Weights of a small GPT-style language model, trained from scratch on English Wikipedia: 9160 steps.
MLP neurons of a small language model. Each row is named by its layer, matrix (down: output weights) and neuron, and shows model dimensions 0-169. Each number is 500 + 40 x the weight over its row's rms, rounded and kept within 0 to 999. Numbers have three digits each.
A block is one neuron, or neurons of one layer that tend to fire together. After each block is what it responds to, as a language model described it from the Wikipedia text at the highest values.

L12.down608:532508483464456489436510417509498469495498481524495516489540502480493567424482477558429504553621525480491464435533490496437488481518467497499593457435545481472500519484535467502603478479493562487413536483530541478569498510509484520501490516474545512493557504626440549563391497506468548448585475507498453458461460473537527509457556502546454526474434552481465570550492539552554427494441532540495484565488499403504438481527482495584503523464461466501518525538474458485404455505469503518456495499452581424496491548
L12.down884:533471565483470543488590498520489528522519474563441554495512441535498534455503470649516495456555519536599520552430414501524562431473508513410517504474538532494453571535520461483545539552496516436553505489526559472499489503466581467511513532493453538515480593546444511556495504520502540452503498520501478532576552446485508473532501524466462508417493518502508540534459574480538534424433529520520376500566512523500510528480463503471552518476539481469493522481454521553475492503512481548516550507503498469450446457
L12.down1144:474509487420465558465502496506507506434541503479482507555468522487522544451560447447511465489461554604518513424488517491449515545485539525484513466493478453540482537516445520605536457492527456450514459445564571537554446501435582508494481486461500455491515498478498501536487442551538546523490538525470478524491480449515453509554532525609501445579488496501457502498474484549499502484530551493482456524473538478477495483458544547530510599515497540451469476517482515407505569479481508534442548475483559418499499427
L12.down1391:433560469522533536478581482494546426479462485515498526495445411537463522462480460454524466458490511531570493540422514504530573503496462508488492589471495506479551513456490532511524499528568583513468505427533487502547482542522597540385528507546533450492431461520504476530451394485480522510524542514480507559410548446495495471469549525525442508532444487485471456485476465488478537499498488543489462485562532509546489498451475554403550522497489511508458564542473510510522438480386523444475503561446509421478498549
Description: Time-unit nouns after a number or "a few" in relative time phrases, e.g. three days later, 27 years after; weaker on "an", name pieces.

L12.down321:534485562499438457551440522541577470516537528497482472480434525561532593469472495587524595505462489553500488544509549516442499507496487511501478531480503482478509463537524498527500539471456497527446537567404483557479556513503469575498579481537466494565432485495453587507490488416483548549491416537457470549517565498518518475518507482587513500521565541458477495515495473474500446455461530547500396463559538396467529485453562524548490474523466505520499501553458482509503523493511405499492496543504468504523546535
L12.down1042:491528480537515539471579501432516566464514498624464476522515380541508523476540440524440476483495535396439516490519530498442455557548473516485470499504477510469465534509515471470476423495544503498543580387495554507549485520519495487511522548631511521490430507502513476551574587561488494518568468493466485557556480484517556481577455533564428555427551525489550436502493489587456521490594479505440506563510517559514471515487435569499519548416540491550476424481525541505514521491529502512450474516498409505508506510
L12.down1151:463479562412488516549518490481477484454484544519444417514575452436496460527407561482514486472454412493468562505549545470428478539475410561538545477515538522525468515476454510506493454455452475502501524506488576491571507489474467510569493532501497501530440544528549539496454449504527401495470502510503545417435527473478454491519485592581496449549481562409468489504504480520555459550447520533549481565480490550541500503566549542499475512446512467438478467515492471499491519549429528486478525508481472407439515451
L12.down1285:563466546441493550469551553527566509518444495418546495467592522503545544534569480477585504531480453451554541491485484484531537442527481548552434558508542495466529455588487474467530485490514542549475494478479477448560531472496439405505498501501445456461409513427512489531450441531529502577512539525414504451536511493536566529538506446483450523526556464500488525412463513484529485464498515503465555468495493488508457598466475532559437511495599545446516500478486479504535517511534464576466506516480528555527480469
Description: Tokens inside formulaic Wikipedia text, strongest on two in census "from two or more races", also "population was 1,223 at", table headers like "| Source", "Total |".

L2.down223:507490502487510492467516490518546550525451525490536486538522437578481410476509470450501478497424521469516461496453412457569460540535571537469499471494472484493519467519514525601613459503491502546477566505459496621587531476495557470504520545470513380525569517550500490463489496425491433521514453472509481533505571504496512486448546492552475488515541526489501521497510430543447522516476514464470501518540499491517473404505514438405519539555531497489535479557522533591521455484545495584575531431503571390495555451
Description: Nouns naming a span of time ending a quantity phrase, like two decades, five years, two successful seasons; occasionally long, short, miles.

L12.down385:507490515571505504479542537521547456539463429487497451541511440453484493537617472571515478478542494496417404513431431537413464463409538520562505612519556479517540515460468434522532476519566421507534476446507497532431552457459501488461478472585484471546486566473475501565423469522495483502527483513508520525435522487554580498579489471482490485485471587499480499496457532499505540482463444476497518552478497458462445507475454499461498501495487480458517469493473442536526504484543514500442565517479502693510464606
L12.down906:454564550533475589526548433517568424474498509480508536511482493605507473551452545527492565509479477468478476577522544543538525496492505483525493588565510518554551575508475401462525484540434415453521475555457409497502466505535480467458521527454455453550490469468585541561529533598510508508529553523533458539486484478534525569583482508516540494521478520525525467453543464539517524443472462499451467507424454561465497508504494507466460494480447494473579524511507448523503468455507587438466520498500454501527497518
L12.down916:474512512421511575493552529586500484448467478461507459511503429509597503484461443511490436458507458568457432553529495541485546459445522471548535476567502563515569460514489385478475530520526464430545516547402457450421463498461503517539526517428443530568486501453478534470486476536494454517479559531512445532474547512528479532582529477447475493502520491476477525513535501448525495541496448521514555510483491504485535535511486494501459507510470480460535422567485476550423457492518585421552511493460491544422498515
L12.down1007:423485504491532487499516424461549502503552520542454515413449506504423512419569510510502507524512524438519446499456445395579450476478492496446536489544566514501621543477515562492494574541563525446451482465452487499457498491490453498537526477486457471531554518501572476461481507544474560531501543467498525497537487478477480534476496453566559468441505504501407542486455563551542520467461508528501455481528420459472457492480466478514588472508527467504549553501470501483503481524482446487438470573499560540545489504
Description: Adjectives, determiners and word-final pieces right after an article or "after", just before the noun they modify, e.g. significant, seminal, same.

L2.down460:491484475449488501503584458544516511481451499479476473529488468505519480488475463536464532405525516497485503586584496551465472447447463477532526515539507498511507533511503456480461514490485473435537558459530539500466542588560456525531493490508434477462472496542470515516513529410561502431498524483484543457572531452433456498454506559504540580503519480511537472479594523552550410493489493480536486558475529466448530453539550520526500524551457524549584463456497485549561527482488518539527616477538537443459525453
Description: Fires on Wikipedia section-heading words (Cast, Gallery, See also), table labels and percent signs (FG%, Average), and mid-word pieces of long words or names (ough, op).

L6.down565:510498502477439418502524554530506517507596540544565515456479462498554480469435542561484493515474514422514524540506458530504520446503489465518516484515562492577464499494497507541490519547538551528503539498498497494441471494530455559417519529478461504400487547522497506556525520504513429471417459532546563495547476505515528553446576470498503574492524525470518453488467548493535468533526505544581477510561485510520488495504583504555550500425544545551525417488493564422498454499485587495525466501528463416503416487
L6.down619:384509425547472448452473477482473527433507448534541516473505462484494567387502479515488489492527530484534478571510469538517508569539563500481491548503514557528538441491524486504498497472547427476480598499541540450450527533519459531510511539550484494578479490524448539558399528477481504488523396480596494517460493483566415508453526465525520412487535501558470527553455432547545439558484399468504614478457488510460494455535497481508450477493468525436478563561484446497571495496534537507459537541479523458442510434
L6.down656:522601439482504519389438483460496515550494473545476544520472535477549498412537484442508529468537501581579436579514487485461538574537456463446539486474528522485554408523506500479372589543541499585498492528508506477526508553494447528444466425481497381497509502521476525532516516447509506510465522416542510527556492553438544409487518460541552464401511411477440471461544496507478500476479491506552538446536536559497513503481466426563514565464534524534545461488501539506521457528500575514565438488481487483527462498
L6.down835:505572523470506514508461532482514512481527466535471490475454453432539504523497507510597465538457542524506453566456502542442502506540514473498509480474495576489537579475454559478487551494466508507496590411479566515467546494533513501571472500458471404528550557495502557537489530488457484562495524387630555458445561478508468486498494481583534536500467563502450482443529578500494494477509520430465547577449443437538470472527402508495552471532395522507451513467528474421514611481465502491500530491512585559486465482
L6.down869:436523482472460504534555481502484479523524432490514521468527549477445471512462491474530461560547556469500512520423467490500566538531467486456504562526489423507460446435468467474500515532492527453506466490506536472481410497500501528558536466579507511477433484497510505446518432474458537462528534536503535544530506445546547506544434578636477600506548493464540486500465525568401463529466452448466535456499557521490473587497501543520509462472487503516540461523512446517501495397547484519491512528514427455481430489
L6.down1126:518413507533541502469458498499505521429524533442484524546560426566472468550462455504450452508458418466557389526487509517597455518527459501486432527492465504479484503541516465534474508496493505498434532548562474509476525575544457494591524495489495456508511490465534491501504509483524501450553435470538521498495455481524535473520545496519522499486470579463497474501545505437469426524521505530470522497447521475442437510458509514505474509491515480516468453533468511459509536502536476465458527516477489582488460486
L6.down1175:488496517494425442459453554565516529448547539530547462553459425526516618493506540554471519525579489528431413519599533501434508447464502495510515495430543478497457513512461494540512503469462571471455479454435465473474469511429470493467518498589508529462495482437460485507496492546477519501473533542497478440414460544545507505529440534616418526516494468519499414504514487479490501480446485481468522547444477542532449502525472577547487573510477500507594531493463421461492526466478492498495470550576491562489399495
L6.down1218:552509512504465524493512523483513463467522482549488510553525476515550537436576552536536522522510469535511487457444471503516381443493520530531497498424466436468482511543484470498481544488539501509538491466539491511543515525506497467481429517512522569513499446528526395550529506469518441499516510479494521477524500510474586509493539477562481477533516485522462442477544493471544526502521537480517501511585524458553519497477525509494536488454489480455575479494490526498558516531500491468489444505522485574560500462
L6.down1287:461414488465515499566496428544478568526539452436428524546488417530489500443470473534545470564497496554488486474560446548472525468562535484465517507509473534484501536552487419497530488436535524473480554429491583513506512546514540523541509489476479481504445476526472483443451507548526511444524463517559501420517503435398509454487461506531487535450502536469537519462528491516527459526491463539494497578503536529519506530530439523511571474504484549532586548566501470443482492466532515596500482532447490512494469476
L6.down1388:440544530519569486506506458546459578520493439529498464526455564431413521559504471509450420516462508480421546500436590498538550478492540543449556493445475486449491466426498480468489537560467501490544444459517514565507444516540558450561543472497481485518574470420518528516491435507504385431514398538550433508566443513551482506454462478400479540512550559537426507492479525457435547426538551531526459541534453536435555507473584538516489535568462539520504509559463521528435477500532549475503405530496550464552538509
L6.down1441:483434477515436598479513510576525537489501464454538555517518542525504490468464526511537452470470480434497555562475527514492521505580528490467523430472413543554531433493451521514508591418528423506456520476516428491456496537492522469538518516533474562579521474560467536521541495576563518417522508477527483463498518455447505521534490561471539471588491536470517475505497487521540497481464506488567482493446487501558465557490414487532517491440483519525468519454480486509519458499545458486541581483475477437552505504
L6.down1518:516476456578565555480425524517560529503508478485461457485505506515474535559424488507541505463449465526508533566450497458525526438470528505478457464494416495449510520523415536463503507544486532537513501533532492511488503529546481468630499531437464429465485501452524506468507426569540523523491461412454531460553477554468567432484519509494493584505455533497491544524438551481557504511503483474506470533412510467557495458498459521518540562501438511478574440513524657391552464478617487544454489505450543534583503557
L6.down1584:460500506508518502490475437519504459511442498508489453437409450541491520510496485508484481529583474519494470497468546419554553521539512458505534441462456510500476571494470524489500427475469438481474478440497499541549485580506468488520540519483498526464556469548478574382469533512496525500501537495497581459525502529508566530434565515614415500456463486521445552484540531453481446472509448514487491469418573504593523485476474590526485586556512584472493507504488467492493436539562458508494502529467575607607531531
L6.down1798:455452412558506406461477536476503500435512441544550527498498545510500517426536495546542523469466506574528485496485520489516535481466448497554453529466523529497445529542585534493536532516453432527516539463523426489521476609576458373617482469532419590522491550514419545563516530526513531461518521469534464484521463418497430485444481521488565440513559523449476493528447463539533539430494494528511539555544482597489420517483546503531487429555533522563442465541528505500442456452461448483433498478509413505493527464
L6.down1808:454517565477511517552475509506481503531499535490519552428461422575513506459536479485501498501527554501478457473544530438532520498536526494557582467482491423499492508511500497578491600461462463489497556495556522535478454510554468525508480560476471468503487469486487491515516507516552418436546510499487494481532585460466516480493530552577471464430414518569499503566419575480454549511506527552454514530453530545545555504515539565470520594472489493536543417516532526505524535494529511604591500426514491453473479502
L6.down2010:462479563492445498498467494446507505510529489422511528504527478497549510505491487488505448480443489511483509470532531447526446468531551478554518536457485453502559578497518551437445594485504502498490472468542457403555558496578471477516483494599541476501519486465529483530520464402462514494492487498540484460483511472413459419586420563503460533494559488464508549402511528465472556471503478508492491553519484485581551466584570493460451552519495494523435503491519519513455434500431511562482481468514487441472529574
Description: Fires on "of" after percentages and quantifiers in partitive phrases, like "34.44% of the population", "one of the", "most of", plus "%" signs themselves.

L2.down1761:444496582515489458488523530515549480518503468509532482564465498542538517505509519542496502514494467530472423503499511536491544515453472576472478546510467445493477507472521520518547577512452471408547509532564415541569506467482502504552510452504406338555485534432495448436509521501515556546484520503516468519502521514475522533516540393560471534465445475554510517513493480537531487592469553477531460547478439496553441540587441505484470519482487483461492517544499477473546560388495560492544479480493467422570509473
Description: Four-digit year numbers in any context, often inside parentheses, date ranges, lists or after "in", such as (1974), 1999–2003, in 2013.

L6.down125:497543540400520430500470535505532454535505431527500491493489522500468507504529500592491543539406493523474547423527488530552524542480480516535548580516491545485507518511537541465451569483423490475497479481531530487540434556532470544450516565494479492465475497546524436571525455551489443533447540518520547571461548455452479521481418468429482474469518482430481460459520555400459493486484438510506477526489455444500438528506485504499478457475537467456530496462492448548454510599479537489503502498521476503480488457
L6.down162:511450466417461499497510507507476533464495508511550481507506509494502500523531604443556502550500495490517500456397440551580436518473503546484455538575499498523505460498523453475543542504519482493470505478514409513496472501513487508506509449465488499466505512515535499476521465481514516503421432483522452535524521510469597571455511436429485581449540546490544492618458545541416562454450571505499506479453473477515455504463415524509422465449531487468487467415467492519450457558454464461575501432483468495504425470
L6.down334:499542443503501545468473448512445496568460574498451439546568493436531513463487538514567464415470514496464526501507546533540512485461549519434534464522538505461452458538512508564513578523469541567541532565579513506524475467594548474403505504453504537469523465440443455506489508436518497516487540520517469580569508445521436498526498503597537497531430463463482527410479522438463540507512475552503544519536554540500556460511480585497471483528534560560517504523520593559468510472475420526509504433456526373500481518
L6.down404:454546397530431450427506503511559544463500577501490471473487541491436570557481455522558506476556552469446560507540487527482425490486557476493512500567518478509522525514472546480489483509496519420461523537516538505565570488478455524559528434546506531486522498448563522488545463527487564455441474517400505502477472510515516518507523439530494455431500495456508519456535494518458459497464469497538494528580480539535514515437467432429463514469491479549502426563511567497496500591490432440462521528525551464444495501
L6.down494:580542532427568543470471510441512500483543507540409525519518523550548547472498503498480529530472425526510508506487555548510504593444498566474459447483525505530509516461459564500435466606437575477449499477503495522426519456535444521483503516431474470503470436456531494541487489544488421539494541482441515497457475507504539503497510561495530539476514447463532473469430481395535487485513521444516559465551500541470540491533519462470525548462499562573464558513505467450520494523544526513625541502477498521496527573
L6.down755:506511515562445467428514458529515526500478487530516456549404486522552525484511559502461491509497470596489395491463488513511475500493491497548501493550531473471470538551500563541480514551511525552522561480535468444486499510536465482484521551577502461498515498476538459547462507514552543481501534551516516454495510464545466466496547500548436453513437493512449530515496432479527549545487483537533569533540525616595427636487538474427449490473560504482450530426433423427479514534480439481426553545515513433532427456
L6.down934:540548501443497465485529474602558527542344512560483426507447494419502512529536450545564437523419560463491517522490551508484465435541501542416445476529471457489526448489552516511538429490438612527529515531505384525517525501478514442460517503485508557509491488494540428460513462542497476627530579540535461496503558427465530480553525524446541425494451520544414527524493531519453457523482540522455477517493526528507414493484525546512406516476511594511531451524571511498550513547444547519474466503478550488550462442
L6.down1028:474496461521494508488514482545516478565471491524500497505494533544511499541582523486452482475524471517526514516548520546454502546475403510504520469484409474505495555489504506535417569516531483499552511421551549453526491525411467532517504495489453465587505534507511515511497550477447539467518471550410463532529487507497454524491501464655447568535466434479478388490512465415477525568472488409509496549519503523534497473562493497539530536472468522483513536548475499509622472542525490494536525470486526445561524520
L6.down1060:496483565432500538532477513467528510486481505505575541432525469479458402494472479517454524495525434527496518483535516521455499540436608551519460516476534498494501474509417498432540519512455520482474465528440533561493509485485459452514419560603521459522525506556535480493586479509504496552450550443509587477480501467533512499538535539431534579506487499532479511492517537490476479535521519505518470475522481450534510549570511471396494531460507406515498451472553479514570493500507456567497548465443492536458570446
L6.down1263:520493504522530471500557494528513501586415487516458502487516534432493534468525485534488516514440482494490488497499508507497381588474557543505500558577505480504569512553464488448504546458497471491532591552479575561454503444550487547480388534501510490512470574466524449474489470473503520500550475539526487508465519492557550478569526540462539530430533436515498504553478510441506495572421464527532556527525557498468426491553460483468480502428599512504534559464449438441506490486490414453481470534523524578465510565
L6.down1267:457419434484550464442420517526460434514511507531519542499402475535487578536466482425510493517494524545507481490488504550504420514464529518506532523389588520456543501562451535516439546502506486512534450458478454559539459475451515565468501536483510473534492517491552526541550478481532548473482512459480561523511524512534499461580551435500486506466542446577513506581551465522464506544519449506535494465549517496469516535517492544493494444475536481492555515542488471508530471511412442603489506476534554506495490494
L6.down1357:427467516475474564468458450528437532515500513523431584514442533488543438443555506520487513494491552540510449418506504513528463496512496553436535527544510521505545519502650456514449513532508481514481512578586494495559461506447525532470418555496552474520499517488443497510502461444478542523460465502554466517489420467544502521546539467584517409444486480508526515517479533486493450554428493499501484493499542491575485488423498510517538483540565522513515451538534479515584464524581520481445573505573498583480501501
L6.down1409:588468511446431452498486565521548504538465474580602462475546473522548505494507510484494569515547510532462477474460516452466504538500452491579487470453506580560479410544539532496517493480504457499451477508484419592552477502532397502435516479506501509494535490465522502540535498509478511486560543459530501443508518523492468453462521557552564436509486572559484562476589542518476460523525511549524527483591522534545487523479486544507553547501496516437568536485495573489524464496520409486485455452489594584514523427
L6.down1619:445533517612484476543549509480462504448498569600506481540482492504511507421497453509503469489493528616529474573566438492535446569471547479515546522494511525492510475534462520517447481506519516549511458429522497584530493400519443466500503519528419489520549509471520462540492477525493488447564538505492479511514443470504508402508508487499469532466560528471469503490464373461507555459447509515443508474408458479456510483538491516479538503496512412475511495504444426505489542542526478520455459495426497578505539545
L6.down1700:578450545461466525449468447498542590528480432496510610507469481551458528487522468447493516408517497434535516466496570496474517423412580475488506483484493514515475526420478457518458509518553460467459509488474522469516530493485536444518499509507479499532542551500467484523497507494501467469479572504502526529466478450551456523526451481578527502479435457567517490493433498447478473460567519547493554557466516508518453516499594462541530516527487534469577583478488559505511540481462583499555476517524495542485519423
L6.down1721:480519547389451479506555484475601481508486479468505511480533527481459510501446415448496461418522485529548500517483452453493532567489529483512511499524487544523517472437529464522494455564540524434518439489521553513510497510422503517539484526451546511516405490503594522524518507499463475593543512515492488469447489490462452516474506485490548425463546527564518524399560475517537482482565517545535467533528513533485480529464474464426484505438617460506514527525502474466517477519455534512498492537504553459511553457
Description: Years and other modifiers right after the/a that open a noun phrase, as in the 1990s, the 1998 Winter Olympics, or the now-obsolete.